Part of a small language model's weights.
Training: a variant of Muon for these matrices, 482M tokens.
MLP neurons of a small language model. Each row is named by its layer, matrix (up: input weights; down: output weights) and neuron, and shows model dimensions 0-223. Each number is 500 + 25 x the weight over its row's rms, rounded and kept within 0 to 999. Numbers have three digits each.
After each neuron's rows, "fires in" lists the words (lower case) most often at its 100 highest values on Wikipedia text that the model never trained on. A number after a token or word is its count.

L12.up620:472493506506506471485484488507525458544487544484488412486499470500518519448486531524490483510525530493512490480472540508487478503532563480526518521515491518505520514523466526496534478533490504490470532469481525479485496487495479513456490545475491501513451506495514486479471464471501470509504565529496503486499464499493495493486558498514523525454497515475514483500501549534505495495461530492504499534460529510513524483490503543451483534487504553449493497506493509539501469518452521481502521483503513487534521477479485548524495512496538501469506494517496498519506502518503495501513445521481472483456496488541497491536433478462496507507500485502470545492515501462548494490546
L12.down620:529490512502534550528504510495503510531512496478535512482517525495445487524519492479525514504501531538511470453528488446510458493491495482548485509549521509508593489465490484463556503519457459465502490498466494530481519489472475459504477472507519503506525508516501486542498508479481467474507500513537508556471508516509511454499511530499477484536491499540515472507486473516461466537493514550504479498523507475497495519448520524503497495511544446511519472514497477525515527474522478520471516502454474465493474526493493489487490483483528520541477494501519468459503478430532486489510504530506533506493481506467515483467514460501530474496488483544505500506492531496475494517535
fires in: "the" 20, "of" 20, "with" 15, "by" 8, "on" 8, "in" 7

L2.up136:514518478480490515515470511520517532492532525479513526510482536506530455489471494484493507502466533541513515485474522479495495502496485484467515535468583475488509496489523496536497480511496495498471484512480460497492554502463500542462468542522502516529511519512515495502486490518488499506522487521478519496457501486493532441474520488454464473496465514494499511564525479540548513528485532500503480488484498497444531537495475497513501494490487472551510478536495539495484497513514506494532488480518456502483557497475506510521460507507522491458484473502497464479510470506541548505521545505560471458476497503498468487448494481536512519468513432502486479482525485462492453508501
L2.down136:520505508497537507504504470493501509506494532484519522527526476524472501494506469528470470528488471460495491548489513516463488517528483484514480472497455478455512444500529535475451476546527518532478518457504499510498480521509509513501492463523521509471483504507477514480560500489552518503519564482456481451495536511524492490524505534536522541553521500505489510483519507440511521509525532521493496506486512476515477491477540523493505487478484515477522473504535487499478502529551446491476544495482513516539493534514506472459481499510452484533480500505488507473518494469473517545484504489486448548488482545486494461481492507443486494475508514542486482491477529526517476471465
fires in: "with" 61, "for" 6, "within" 5

L5.up711:514514516534489504515495512469514521495460523467507496494521494482469486499482479519492510532498506526467458499521497507464483541524501517501485535501489510478491505486485524491483499445453463535472459473515485550513534528457465522520490510486502525556480496533503505487490496503499475522509496503523530478472495496525471478520525501483479539537495473511541450496524459531444517511487504501553521498488445468473482522556501500493448523513524468577502509531505483494464488484461498483423490496525516500536494453509528469498492508503546511525553493527518511528463518515487478547473496499502493463510519526491481443498532523496515471493527482488512538508482498467500480529482
L5.down711:488559470520490484545456506508510507483462509489527506501504509504519520549493502500522485470507475491462508481492493475499529470535494490515512544504505532524488483497507481495491475514531444520498528519504489484554457474536421483536512475468527536460547459476467503509488491464499498489491475517479514481469480548500507480537490520501503525483523479510500487467527534496527481472458514514501508531481494540475533479480477495479503520496509528530458469526529533501476508534471489487497512502523551514494477501466498492539545483488512511504515466454531467470542514475506520545457560472515515514480527477500499486513486479531477530505472477516465497467471525506562498474503
fires in: "leseurre" 23, "note" 9, "native" 8, "of" 7, "utc" 5, "nation" 4

L9.up455:531517462447534487465524536514515522514521554514539470524521484488475496483470511515499487504492505509498492460477513531501548480515534514468472517525496451520518500508488447467486531489509437497520502485513456492509470487452513493488489477475516507513487505517525496465496489479473481499552478527514466486472495480498531451496543536489507534539463490495465509514521495524540483494503521537550519497552457541497495548482507495490513444478493470519503528517528486496498460467469463495518500498531528524470515526515467493457506499492507448511506498500527535488497545490522500504516534485508510553475510478440479484507544519489522512458510510519516481447504524492488520495489
L9.down455:537511488471515467513521451531498503515506522478509481500554497521557494498517483494500566519519499542497477481480508487523480499519475485466537523494498519475508521506514514546503518502513489474518522492480526524466560520497530500502494499501460462514499482479529461482512518494449451446473521454519508484458502517479493499466619519492508487498538499478490519472494544524479493500529506490480492510494553474464501499483491466524488452523509488526502454527502516533510467523460514507505472542459479459500507506496453533504512517522503503473502476492523495456475457531500499478525493520511517481468517532507450501526509503492484501516519502503483512525472515479474472519526
fires in: "at" 27, "to" 8, "with" 6, "fight" 4, "after" 4, "by" 4

L2.up713:545500524532480504530509489509518510536521475461463500516458562509493481499468493500481466486515492506503547469493521484487501523508525449538541463550479511451510516502486520506526535468521484477512499503490535501460520549468481473501499496514480471506517512489483489500525491473542495483484467563548508470526535473547465472523480481466497550529496505513479472483511478507522487514482507493506500496518528514506504519507495509475537534491475489482505460510485493494503475518481537486464475477478531554452500555504509482506507501488491514494504475523543500492511544523493487457488494498506520504479550531455494529477456542529519458479540517537486504433475498485500510457498
L2.down713:533481487440541524497474507534493522520510505498517477469510503465515501516497514480493452459466492517520477534524553502469508518483484496503515461501520542510535515457536509555558493469507486515534527465482528460504506504508501513515554459545476492493468487519487512475493508467487529505490489512531490509488479494486501505451518448469468506492474466509519540525483529492487500522479469502501509487549507487510499492496487448500435509435464506493508474487525525501495507495532450495491459485507500511535456508533531490520492536483542510501521518467496423522504524486529497523504473494498507510516510482529500474486523517536508459468538513545508491500533507528505497464470
fires in: "as" 72, "club" 11

L13.up255:475494493499502473483460528515513479509540501525500470525484471481517479528514510518501495523488494510445529475518530504480504475450529496504507498506476465489525491521495461499515483475523470537476509501459483514534516508468498469466497510532524513505494509489497450528484504498500517517509471478522485533451494496520474470495491469501518499523508530514478520506466509495557552544447493525490540483529473504478493522485542536477451526523484484509534462553531475551508479503511533486503500516482509457529464502514487444474527489533529538496494514488538539519562535509488501537477464522449513509519485486503492465508528538466544487471538475457470514500465539505498472512510
L13.down255:514476494472522510506508508519474514492493492478476464542534497495471469494473467521528501484540514509537542488512474478526491488503500528477494534492474486487530551518564466511498486464502524489494483514419489525432488500515462493485481490449478516476516501505492486546525520459484495510469523505477502549488524549523500511520528520502550537504497498491554522478500486521488491499506510510486466488494495565478479509471518482533476490505514506508487533500485510550488482528479477492473483513433472502478505505478514504497494478522445480449526461522469484478535529501495453535506516503515508461514497466514498463506516552494527536544493506523514549495467465484511527492489
fires in: "and" 57, "however" 9, "of" 7

L11.up21:512491531555474495492500530509517485502504500513477500522502501485507529500514493527497515516473502481445447487506468503493481499490473482533510448516467490520523482479564453527510525479507464510491557494541523521509520495489458494435524479518515512520485526545476485532504503517506494491498472485537544491519478467497546497510542533529520534519507499513552475497532498475504522512496464531525465489462523502530478503539521517466492546463500527499524480491477469470494489488504515492500485497484501433499552499493475501487502464541525538490526482544515459482482477441463506500484520477467493520524547514486484497476547465503510486498533500462509499507471516458468512491453
L11.down21:533524517520497536494515481468519514488507485502530483502456521478528510501493479471498517533498508488492515464505508488513521484466523534506502515471518520505461487498553459492509473480508505500498460494471453522516494466492525520479423515514474510497504453516498523495499472445531516477542556527520514476569508536477498490549504525500512516443494526484533490483547525476474499536489488494499494517479484499488467466486503536487494511547482471525462527474536502536504501490456468528493482546508492521509503483505459473504550507499498513484540487464499444503495510496554446474489496526532500524536502507489543502534514510531552453506498494461482501481463492479503499469485
fires in: "was" 42, "is" 22, "of" 4

L2.up103:503511524456476451526489527476453523545535469523504523489470491461501473522491512520471464502523500509489489488493507478512514488495467438481527508518503502504506521473515511523524548501482506490529496533513543504478472489440474532486502452527527527498481473472518547479480476469517495513507472457485509475489554503487516515512500473532491561495514530521492494509505525512533449491468512501494515495492523474492539501531485452544515492514519515526498471499444495514464510526512516471421497533499538480458474511468495463511469533510519483481516494519510522490531511479500486504477510503489534515541516500458493472459499543521542512524507494509504565491496493447537493471505
L2.down103:485463510514525515506499479510483500518488505497491483488509529441532471495483482553474457478537495507502532479505503456441520500495458487474517485497473476510529499488521493486504530469541479505506517498490545490504512535461516507529539461509484483505459494519467524519489472486508483509516535488511511512490500527505485497488544555530493527514496434519457513524500521495487473518480469522519506505532508508506525544491559479489483529481508484542518493494455551495537505490526529490476478518505497488457469497481477482463485535515512492537496526490503518482510490487479474547429464516514485509515453492484524446431511518486542464517520502514517493521559458499517459517520
fires in: "final" 21, "former" 16, "finals" 9, "summer" 8, "emery" 5

L2.up60:519496501427507498530503519486489503486532507517509489513487500481483533470470538504492491527522526532514512517470488532499494474492476507467516536503530530496500507460492531520528468500501486478526519523470470520464514494493540567499513517516508497470471489468515496527494499483502467536525507516457518496515534527432550525436463504520546541466473515474505491494533536522475488498516537511498545504481520503518494508461501470494508501541473474548528465484487547458457482517493479534503455530536468507506472520535488547483506459509494477500494490515530483483513477553526468519459541503493479475495506498511543478477439531497492491479477502522493476516515520477521501484488
L2.down60:512467465516544520448480481520467508531492509499505464479509483528511508541489483484522486418502493534500495503523466493517514487456485479478465490468485504529462497483538544498473465499503519478516492520552519482480502517491487515544490540512559511504491532486506532501463510513498523431517522475497515491500529530469522514463536481488486503495511476506508465501505515495511458496477534504485501502553524533523477546491517497507513516489527455529529534500503488466466525505489463523535458448485532517522475546492492481484505521497501469468543487473531533489465498448510496553498496528513492496524488502514467447475503501502500526494503496508494554554481523481491466520511
fires in: "final" 23, "with" 19, "finals" 9, "original" 7, "smith" 6, "were" 5

L9.up10:507513508456528511493487471502459489514512499491509537530463526525461495459506507521508495480522443509508502513480478443546487497480487462508473478515478555540512478510514513505468480471549501522514509485504461481491508538505474497517536472526483533518508518424447486512490484491516520449506529513496511538546482507497496490527481508543552485506535499452477545501497475474523447514489482502483491488485554481487487514475483539455475521466524503512479513514498541467501444492459488521503499456487487519484475497505536475516527452514499512489504457542498492535512484502489477504497540502474501530538488536486524538533505525536499519489455481486527487492497518479503482473509
L9.down10:449485468498506507518507470512507492481502537521539507566487486495494454491481478530502476506525502483463487523554499494486528527549471497498519500441465491490555488511496508455476532490486473473469529480481541530469508498502529511493487495466509490514497475509483485551515505511477497480532501493535541479488497549499469509535470470526518532474538490518479501496478480505528536499456477509495453551503488509508523498549542495463473514539496496517485410474491518518465533541453492505504533482486506528538501506503473481503516483537461532506498474494535504510486468466496518486481525505493471485508501465506476511501471530520519557472489526498472498463507536482532488495507
fires in: "became" 20, "began" 9, "was" 9, "them" 8, "become" 6

L10.up277:495481507529531490500462460476525483498545480510471478475471510467513493459456493495502449483525484468500425469521512548483493530525519468496507505477504490507525463537507476485514522511433462531477529484488492514489497469527467523479502558486511469518491488523456492551477493505505487560538480475496534474481492515495483506530533512540522490496498467526532522512520490494535488494470507528539548449504486524529517514539508548529490464531494521499455517513476488481510548493469518511501495464504457508525513497511511467479536469501520503547468498527497484474524463491514485504509459516519469533495512532491496524511498484520467474498501478497478467515521532492472513499546
L10.down277:514502522472505515515496510466517502504494464505499528504471536499494522540480542497507514497484476513467504523512521522525518493467507472494511494560559494522527514458522552513516455499527538521533528475501480507492478586525506468492510478497487499525545530505489540535547507483507519458490494496475460530498491511466533464506497475475484523475507497474494540453474504508498453479466510510510507458473495522497484518515503516458460493541516503476485468442489494527476524510538463463489486489456515506494539462521489522496500548522484467493534536505531491494496510528512476521504487453510511454506483456454508513507452537488484481485474521482530536484536466473506494493501
fires in: "of" 23, "with" 18, "included" 8, "within" 4, "served" 4, "written" 4

L11.up473:492502474462489468539515455487460530556481485505540546515523442500506493512527527471499500473557530517478506498520468465520472522508530489492504442505455493449505540510495520480481482518477416482545499482493481498516502508519511508474478539532497540466460475480482503537501530469508493509500524494465489521488498493511503506502491484484500536485565496513469545511486517489523492525518515464500467525515519511517489510468514529495483517495533515507510445505482502483482537501472529522473497487521469517490513531508483466510505489515467508527517520514495503541484505492513500530484477465499463486471520459508458451511519494573498461521479485438476513510480507539512481489512
L11.down473:523511495539493541467537473515487510531499500447542486466475517485507513491502454465481530465532533485489490520511512518530514491521487535496511516537526491501568481501488533542470557469476494479488511528513484512500523481523512481497478461481442527460518490521485448517477485532516500502517547493481477500522503494504483502491485515498528553521516494514449487495567521512499490497454472501478469516501503467492482512501507502503508540466487517505531479462510524546488529549479551457512486473491491536483495490480483551509501459496490493482531481515482458515484532500498505483496507466504526490530510530526508500475527502465490492506497477522487418445494522470495450486515
fires in: "and" 47, "3" 8, "5" 5, "especially" 4

L12.up292:511481494552496485506479462490493460508543456544503490426466493506510480492484518495506507515526498486509500494501540527445521516513537498502516476508515554522508506540474528507554533493470513505461521497478517493462490444460503530529522450515494466487492494516474505500520499525504519434485505533484505483476477522476484436491513523511497484474464487512500467480519472495505503501498522509505518482519489551556487502508506504464503472461492544491524493513469535516500497505481521491505541532493505513461470485526488463484516583461500466503500501548476490487544509480496530493527499515503471482459498475504478523485542505515504485511488462519502543490503510528561525494534
L12.down292:471498516505513515514523483533501547517502458560483479483464493504518502536503457497514462522482459463504541497497471467474495524513545496507454503467464495491565509471470481522472524531499482457494473501467526484453506517510482514498499525501497481534462524454483478495572492505520507500489500543518517463560543494502488510564488551519488521476461493501520471491479516490475535501515513480519508520509527477510473441509506486477483494486462518491494471451475508496541519560478540516520508532502500488491464517536481489508504487473521528521502504490503500502469523484483470538474444517495499505505525488465566485513493486497518513523519532502494510537517481512504478476509
fires in: "a" 24, "the" 19, "of" 11, "other" 7, "friends" 6

L12.up544:516449545461457501479489497527510505491473487475518517547463514482509476486439493487513473502521498509495494519503507493501491515485465492484509471514523505490528540512464488480472518498505472479501496523451513492502498484480482547476500521509553465554529459498493530476468540460505483527442477536551515486466489511523549495478491543537477512522479524517498557548499531522510504513485464540453486490511486497482521480526496495530473506497505528465516501532487543502495519478479470483500539493537497481466520537472482511516504518467506448489468500520477522478475522496499511524544476509523496515483489523483442435539508506510513517469519520466483478454513485506468520471504
L12.down544:519479496451511564479504489497480512452522499509515508539558524512480523517504500506480508513532494462477486522525461515535522482497547500520460510513496497528538486453480445479499489510523463503473488455465484530484504527494519535517496483495539525471508503498500522524480506484494502477520510482479549438534482489521436524506544523467531510508521481506502498468523502508494484478503503475476531486525486502482485518493407503490503523533459496533545519523480475514511474487463479430496516508533521481480466498536495521478482515488490480483512471497502502497504495534571515491487555472495486508518533483505510513553499492468469476473496539523489502524500495527476503478507
fires in: "in" 23, "against" 12, "until" 11, "around" 9, "by" 6, "before" 5

L11.up100:518492492500480489477494500535503478528514478482549461509495523496517546469509488533487516479509490498464463487492489533493459510541484479432497497490472515530508498536480476482520514525503517528481527503521511511473489494470522468456512510504471479453520478523476538520546513524529503462529507440481520498521450473486509466500517516553556500469479522490473543504514489513506561497527509447516477510521449550525531486534447525469502500498532505547496528514536512502489504463513517476478476521462546476497508464501497472508494476507495526490452512497504520464521501471503518491534524472505512493487477527502517489562517504499521499484528468495475477486503485451476548513500
L11.down100:547475519503465526489520493536548509469532422491473481533517475495513538489514529507500480500462541520548516489536480464544502491478499490500482528490512479539550483528470443498523491501520507539505468470534470532516446436507523499514483478506490487462506500509480550505487486522471517469491493495487488524554513503517518511499487499532505458524486487501490503515490491451458538504492497477502511468490511488511538529511523465465529516511482488453504518498478473500493461478538487482521487475531532533499526479531520487525529486523484492508525522545484472536469503485525532505491464526488516493483511490503492541515494485511470474487485520459455471494510474562497473497461
fires in: "was" 23, "is" 20, "may" 9, "will" 7, "could" 5

L10.up468:509492481511538543487499455462513480496484560467548445490534503468499510523474525512481477501521509486471507518497525476500500461460510473481513548513511477496464567512533494546485493490501484492499464525497502491535457463474550512520556510449480496493523502505486527525475518515529533479451496505510477492499450494477535501504542489483525530493532492465510522515512512520521521486502511534521510488444467526516494486517490518462493505501486467511475436500487485468491462533500516500513525504501500475494526557499462512489489480469548512484503538507515519493489504538455471531525520512489533499462530491457463488507475506477529562487496499473477499496530490462527492508500
L10.down468:493503511449490508505538467507547451545492503474453506529486465541492514510540508503490499451480499525503469521475499505542475500526517530479522527501555529565459488566491464520488500539507532487475451432523513522503522532499489510479485470495489477506515466489495460512515483521511450498484528497497495506487500515498484498501554469515477488576510471525536493478474479455453501496516540515520490508536507501476491489500503527529501530486486499480544525496483516539517477505499472522508534488481506488494522512496474517480509504512480498512499505493527489443496472459534536501530473498483503483495487500495461503513498527477431544523501557493476484474502478474505515506490
fires in: "by" 48, "do" 6, "an" 4

L11.up532:504470492482513474533456495466456480499508478518472512486521476504531510493484486506508511528513483483486506483484513527507465501496516547503557487496488482490540510527466491449517519489484486495499512520478481549538431495437481536513507521504535499482491534500512521489509472508507487489516518525514472482495512535494515517491515507579492511496477478472490517514452524485514461486457519506458520497504528504516527523515500511454509488524532487480458476462473574442516527478476479496469501491476510462540485515500447506519500513450499484512482497512515486510480476489512514540530464520528484456513478483546506482454462520519481463524518504510526508532543487491483566513528
L11.down532:505463514510539532512538502467513476518508485515494487530547520493485450498523461496512498453509494492543530504465486527506482510500529468501496511520496514504550472492501531485483512502492481505486487463459507483509463532528473475481506517535515489517499494490535507486555530485516474464486533526489551474496505473505490509483500532482517435498479495504523537473508495512477491487524514536491490441497485503527449490471518520548465501553472523492528518490506522519484512466516463532492504527486473501484530455468496515486489507484499468487470441502509503488483503506482487498487512580507528460534533475520489478540530454501465428508526542478473495471487489541540511500531
fires in: "of" 44, "with" 15, "to" 4

L13.up12:484523496509523504503487493496516495489564511465524503525511486474499461502487509539468503476516507459485465516514536508500532466509501446535436505495507556514542490493474499538496513546532488510507519487464511567509548509493462505491511460516527564520494483491496485506489520457503541494511550485499467482482499538492486470510486501503484507500550540512502548526486518514511449502490479512540460476479486464517516517486511504499510534505498491475530500549462512477482469479464504507499530469541531480485488495498485488499462506494466491472514543517526485475556506468510517495539469485483431482468499527510483458511481497487516485475548508487469494482514527498466494454505
L13.down12:490484452480484492492490498496533475500484512497497467534481474521480458520513504477530489557520494470481501545543472479508542425552494425542430519493521509534562532527478520531541495532518476472526518473522506514528491568505482456507474530482483511468538493474499500507464556492489506482474546476516487497475512510501450494509500513503515475496517512483528500532505523516482510495458498502505483505491502497483511477485503490503467465514536518491539459477502498524517521520485460503488564518493524479495491479523501515462499481508507512475477494517472491497517494486516485455502475528500504455510506479510475510513526555445469511518512521524478498493492534471505498518489
fires in: "in" 39, "for" 23, "of" 9, "to" 5, "within" 4, "with" 4

L13.up245:446473530550491500535476521488475507542481453488510488517507454473539492472466482529493470439504496516539517475485507510491521555512470511458480462518536530523529525492502520502504505461504523510546500501505482530461457532500487484555475512507473523477494460520474473508545499472483468476486465481494480464530472505530496502497541515501492466507510522512556532552454518487516496527469531495496518474505499487502502526498486521455516441528499496506500502513527528476507497479517466475467504491477498508514463481498478527483469525503470521523473485519487522525534463475553517510547464516479542515492511499519514494517531491503536461495446526514514501476508539491485502504499
L13.down245:501481511461445503508542535516501508449492534485457489488464540491494490517473464507521526529471472490469467505528521480477504508517525491482458478529502477490576489554477507518520495539584458559497515516511481482522448487509482524496521505475540498499539474517502446509501506471480525536440511516464501540474499492481538483501519479526454481521507473496509497457516490465524486516490456528508508517507519494484516466523491524507517537530496490542515477469499493503512481498481545479481538499512523479490471497507523481526481472500524471479507490502496536506469540511499530547482461489501513499483488506558464468525492477528509486466501484496493493501494485524517513534519
fires in: "and" 31, "as" 10, "has" 10, "have" 7, "to" 6, "includes" 4

L11.up127:490468504523503507544485463454521519547489484483505487500493502476510535461502554536481548494523476491521491488528504440494498511473500485443533451515506530486538499490462499504523471466495451519497510549520508473496466507479488508508498526451488510494455496514487526482526501494522476453524479539495531487450487533511457512529492481514505507452520544451549511501497504486508500465498504512506507568527541514552499493510519506472523519497506478463479504500458544495517482505477512519487534495503524470531488524546485502524501436480490527500509523468516464513484522510482472469503522494526528487507483513541492485531531488510496473483483513465466496530514478502558467509492
L11.down127:494506450497478501495468538494496479526491481459487497437528479525484525496528479525472516476533495503505479491515470503502510486493522510435535480491519512499551475499493575480473466531486513488465477515483568505526483526492503484545517510532519497492515503515499503510484444501514496522534530472476494500497501522456516511463483461499462529452521518530494455472509504499491500473509500455455477538477539523499477493467510500509560483487529515497479476490500542520477513536518487480461502500515516496530509520488476533489467504566508502507530504503499472504481488425549491530533488518504499497493536494485501538539485494473475523513487496507505508540530448541499477520523
fires in: "the" 64, "property" 4, "then" 4

L2.up315:531477534494496468523511459505482502484512494526540488559481526476471507513499500468488484487485489487488517485499492508514506521529533515542529442473500529489510511484528498520526508477492465504507496471466527495538519490518500489526487522470504506513478484572510494474434478463507506489517529511509481479468497471508561448461507527496507468477489508466540501519515498531492517486458513486501536474538513482548545473493507461503468485484513450536449514503500521501575489518478488482538502460486495490477482480543501489507459515502509529474489515498564496470496492519534472507493490484504490470495492482511510519458528525539496488463498529511551466481476504462492451486546
L2.down315:474481522489528529522499517517500518524531523495488487521494516472544516487499516507494487510528539534481476501520532537498526511446459501550497480510461486471491477498536479471562488450504457489490482498465510464523488509513495491477488484516514521560465511530466488506482499492522493478491496536516457524500434479498507445509518509494524492478499541494507534509496503511448512489493417517504475480501487449494518502474490533517544510481479472462479464485533453507506512516518453529528524484504477507524482482560489497501511456482515500540500481520548498520528466522504478513509547464515486471480513532524484483475492521497491512473535515535519480468557509489485510477480
fires in: "as" 81, "eastern" 4

L11.up714:464490435493523491519484472448466488515503438526514532471490500490448481486477453484511477549464531494511503443554477505493479545509477496487502513537520485502499541519479488515538507486489494474534545483509500514494465506492474527466481507525520520524507500555493514512518427554487466485538495518490474501523494507502511501557494503526493504479536515505499527492512497453484495519482534529509511490487489500509488502490493486483509486487506514474504511501534529527466502447472483485540505486474479502480545535514454492510504506492515452523486489537511467509490520548513560486492520493491519525557472456467502540472474477474516456540489495476501503504525529495521505483518
L11.down714:528506523514468491484492476473515507539514510499457494496499494477514486538541498482514528512560550508532486500519527500481505523515478536508524513487482471487513479508510502485495463559471480533497528477487507485533493521549450500478483434495492512494507503522503486482492526476496487460532465486507509480455459502505527535468513450488498469473500510536504510516505467554466474503504514467522512524498493532514510540541489481488521506487506523492501419523505478489492531534487540481453510539473483515478477476540465522527502510490523521537547514529459510495494502521501483562511513466490547486489467509468527471517513495482498507490437491512494478456463485475465469508521
fires in: "are" 27, "the" 18, "could" 9, "a" 9, "were" 6, "be" 4

L11.up267:471475487521506500489506496469519494497527480508530501530527466510507491474554508436483540510516487508506476493455492456520523500510471485458502489520479506489536494504524464442521491494518470450528527450508470451486495487483460434501518516504506533506524501523507514493519512479515538518504502459500522501518483495544542507501470504481486508534541473531496531476513485471480472529472526525497521543521505485524481530472499546493484514492522487519477512534520479536536492542486551499540490477452491449521515524482501501504494483483523509488512451478494509497503464488498514505502473569493522447530550493461498504537465486507517530550478475461519506495495519472538478489477
L11.down267:484472456514499503472479500516509511501487494483480485462506504459471501531505458526554558507508477477489499489491529485524491487510482489446488524494531499519520491497491531494462516543522471522515514521496468502522504466504471498506504495489493459463554491503528496481528514528558514521538533497490501473518491506494508524529509538467472479451499485525543494534492467496488534495482537484490491480445505470483498507552512475490457490502522498473537491472496511517462526500456472512453547534475542509467498510570521489470498498495488522493512536520484526466488518509466494471473511508525459508484478570499495508491502517432501496516527527519465495545485533484468481544521
fires in: "and" 63

L9.up389:486457527494487537503497472528498481521474474500519477533472478496493512505535518556522467484510492520483491500526550512482491505501504529510457470511499522491521467520536537522501494518508489523473480459454481488492459502536440520505490529490500500489470475529497537521502523501497511481520463459478464531495509476471529488564476542503507486539485493470532509584522514485489502506456464492502490430505471498528513518496486522492533503506504514474459493483484518516539529497495485561472499490487521519471495512498440480514477559511460514482462522507465519525504497482475462491543488520508496518461489487497506520538511539492477480494484430514509505515506538484473497503527
L9.down389:527555534519479527518493439490533535496494476476506499470486510488459473557490467495503448479467510502519521524514506519503483526531518555529485508495519508502550487528512518499527519515507480505483545476507495477476485498510474470486479523500492545556490531539507512500457460479484530480500514498496495505476499487466550533477483494532469478524469521468511507459477531493508506485519527481514527458519471496493500500498500520489471491506474456509433515519506540500484460514445488443494518499536525490519528497525523471495526493519507501469551552492530504490529478517526482527530479473497474530480499486458482510526514533509454451479523511521452467461483502509507494478493
fires in: "with" 32, "located" 10, "within" 5, "to" 4

L5.up385:499490532494474511536493499489506510498520476453488442503488497487532534512516488472531511530481514510494531500502536507517495529500512471474510485517480455512536512493501505556503523514520444494484511511473478483495479519505495516479458489494506570539483453490524489500489491490465500533506483560541482515512520473471485462554487539487482526502507519531504506499540508545469502516479535500484482488477492530482526508470521541493493502475472460514513519529530476490478480473460477472468522503447497485435462552495571490457545514508513487537532511508470509481517523499494493536478552521534503474471477442510472535498501504474492484491512487515489506488496450473484491476507
L5.down385:450520414467508465538471488495481519491522482520541484489499519510480500517482501471447534502521522515464516483533489501488515484516492455493519507526496484508504521516571486476534452481506488472501504512530540562454545485467544511519525517486495542532510486482515524510494525502499479483450503457528508516459498525469481485503511502538486521499509432513509512499527525532499483480517503485513512477544484463487504496536506441464516472535547511480492522512471533533515496506477525515495472533489471513507552513515509486502492522503498482455459495483527522503491553466503493521510476498478480469478517527469499480502506480467499503507475501498518551527484480513500483493451
fires in: "to" 22, "and" 11, "the" 11, "with" 9

L8.up451:432544517495498505474501477486471531547480505485498470485501500520509515481519523498473517512506516521500499482496497480440471471570504512519493525536487513512534542535516573471498527537529506511502481494449512522494532519518492516517513499509512446537449509487532486472461487549500519491510518511500492514486500522492508571537508494516505438481462471472483472520470510523476533469498459512523522515487455493519503510490476483484496473488486484525497548503532500514459502501474499514532498498484509489510496515528487503492498470497539524531543491463523453495468510502511484467515508519470513526542499479505469474484484467433511479556495485512481554510508465474514496502522
L8.down451:454502508498474481527530484471489497460508509466529501473482533484508510513502486491485490482504516458451501494463495511530535451479482518439504559506508506533458536527502454504517493487490539495548518524491502475488545485478508525545513519497493533491529506460503450493500481490456480517486495494486529489494503470472481528462494506489510469514501534497525549529477464447505500501524496482516491464510517471503491493523487491541481496521535507476547542504477501527518517547434490478534509540512494515577482475483495487487505511532526550468518475520521482485540480475492473507509520468495481563461504505529504514471510505524481500514488494501471517482501523511464555470487
fires in: "years" 18, "the" 13, "of" 10, "according" 6, "age" 4, "early" 4

L6.up155:470504529455515470491475522454504492522506515502469485480468510507478451447510481527515476500482512520475514524497484509490494508494488484523477489490553510498484501463512508489463505454508523511502511507523469502539542541492529545474485465521487473500538531517511509490533529472489481486565463523458488548494502551514487477480480526498490511503544518462493508498465511511513503496491485500443476524512484519522517516514508467489527496509508512494482468465495518538495519482531489499490469492504507533454510504458453538512459475471530459445519476536489543518535512542477500511490515476463498520523474509487464562507472546529523456493513465474504508462474529499517479543526
L6.down155:505516492540521530516506480517479544544487511506498486496488510497494527511464474541517505519479530472483485502477471455469493515502522497475521508510474535503511541500465521507506507533528505506470482522452526492512522503511519474525503490510538470522528473521514535462500438503494509452483471521521520496507530522473471521543488471468505545495482469511470525480524517484478479518497494539503479511481496482494527467555480525462528498473500521531566486477463468502513523493489490486489495475522468556534512459514531491471517493504470472509537470504545496519503446478541436519536487470516481503489566492451510462494467494500477519462480514549525503494505488461497504480473
fires in: "became" 20, "began" 15, "because" 12, "while" 12, "of" 10, "together" 6

L5.up330:508483503521526471545475475483506477507449542484463496500504483497526541523525485451506462485491507472519532521513525511510508472486502487546504487480529500535506533423535508484478500493517479471469553471534518518516491529475473531470461498480545517480543494491496519487462524443492467463513484485483489499507505481507476484519459554499517492487492497476521525517487495500517541525466488496514501518510532477534517508516532481477528477490507501547489533560490505482534536493470473503527488485495502508437490501482501450474524470471506520509463523532508529503488512502474494491481555512480504507476444521488474523466533483524509529482502516504466569488466483533484511520512
L5.down330:492509513528503452492493456540520517524474529554533511486473519474493504488453482477459531514527512509529491462524468479513534518483501484509525534516532494474534470507528490488525490434525494488528474515501492504488493490486506505530515520516513479563474531514543506467492474487520522495516517453451468528473499457539488519528457466478480513512484496538500468508531562527471468483477504516528513468477537518505485470469516483487525481470510497509500490454436461523500538482516519532502517522522537485504492485516472500520476492493519487479540495531510466490483479474490509552502473504506492517482544507501538527499473541467505458517441495474509483509543498502521516493480
fires in: "a" 44, "an" 9, "after" 7, "at" 5, "as" 5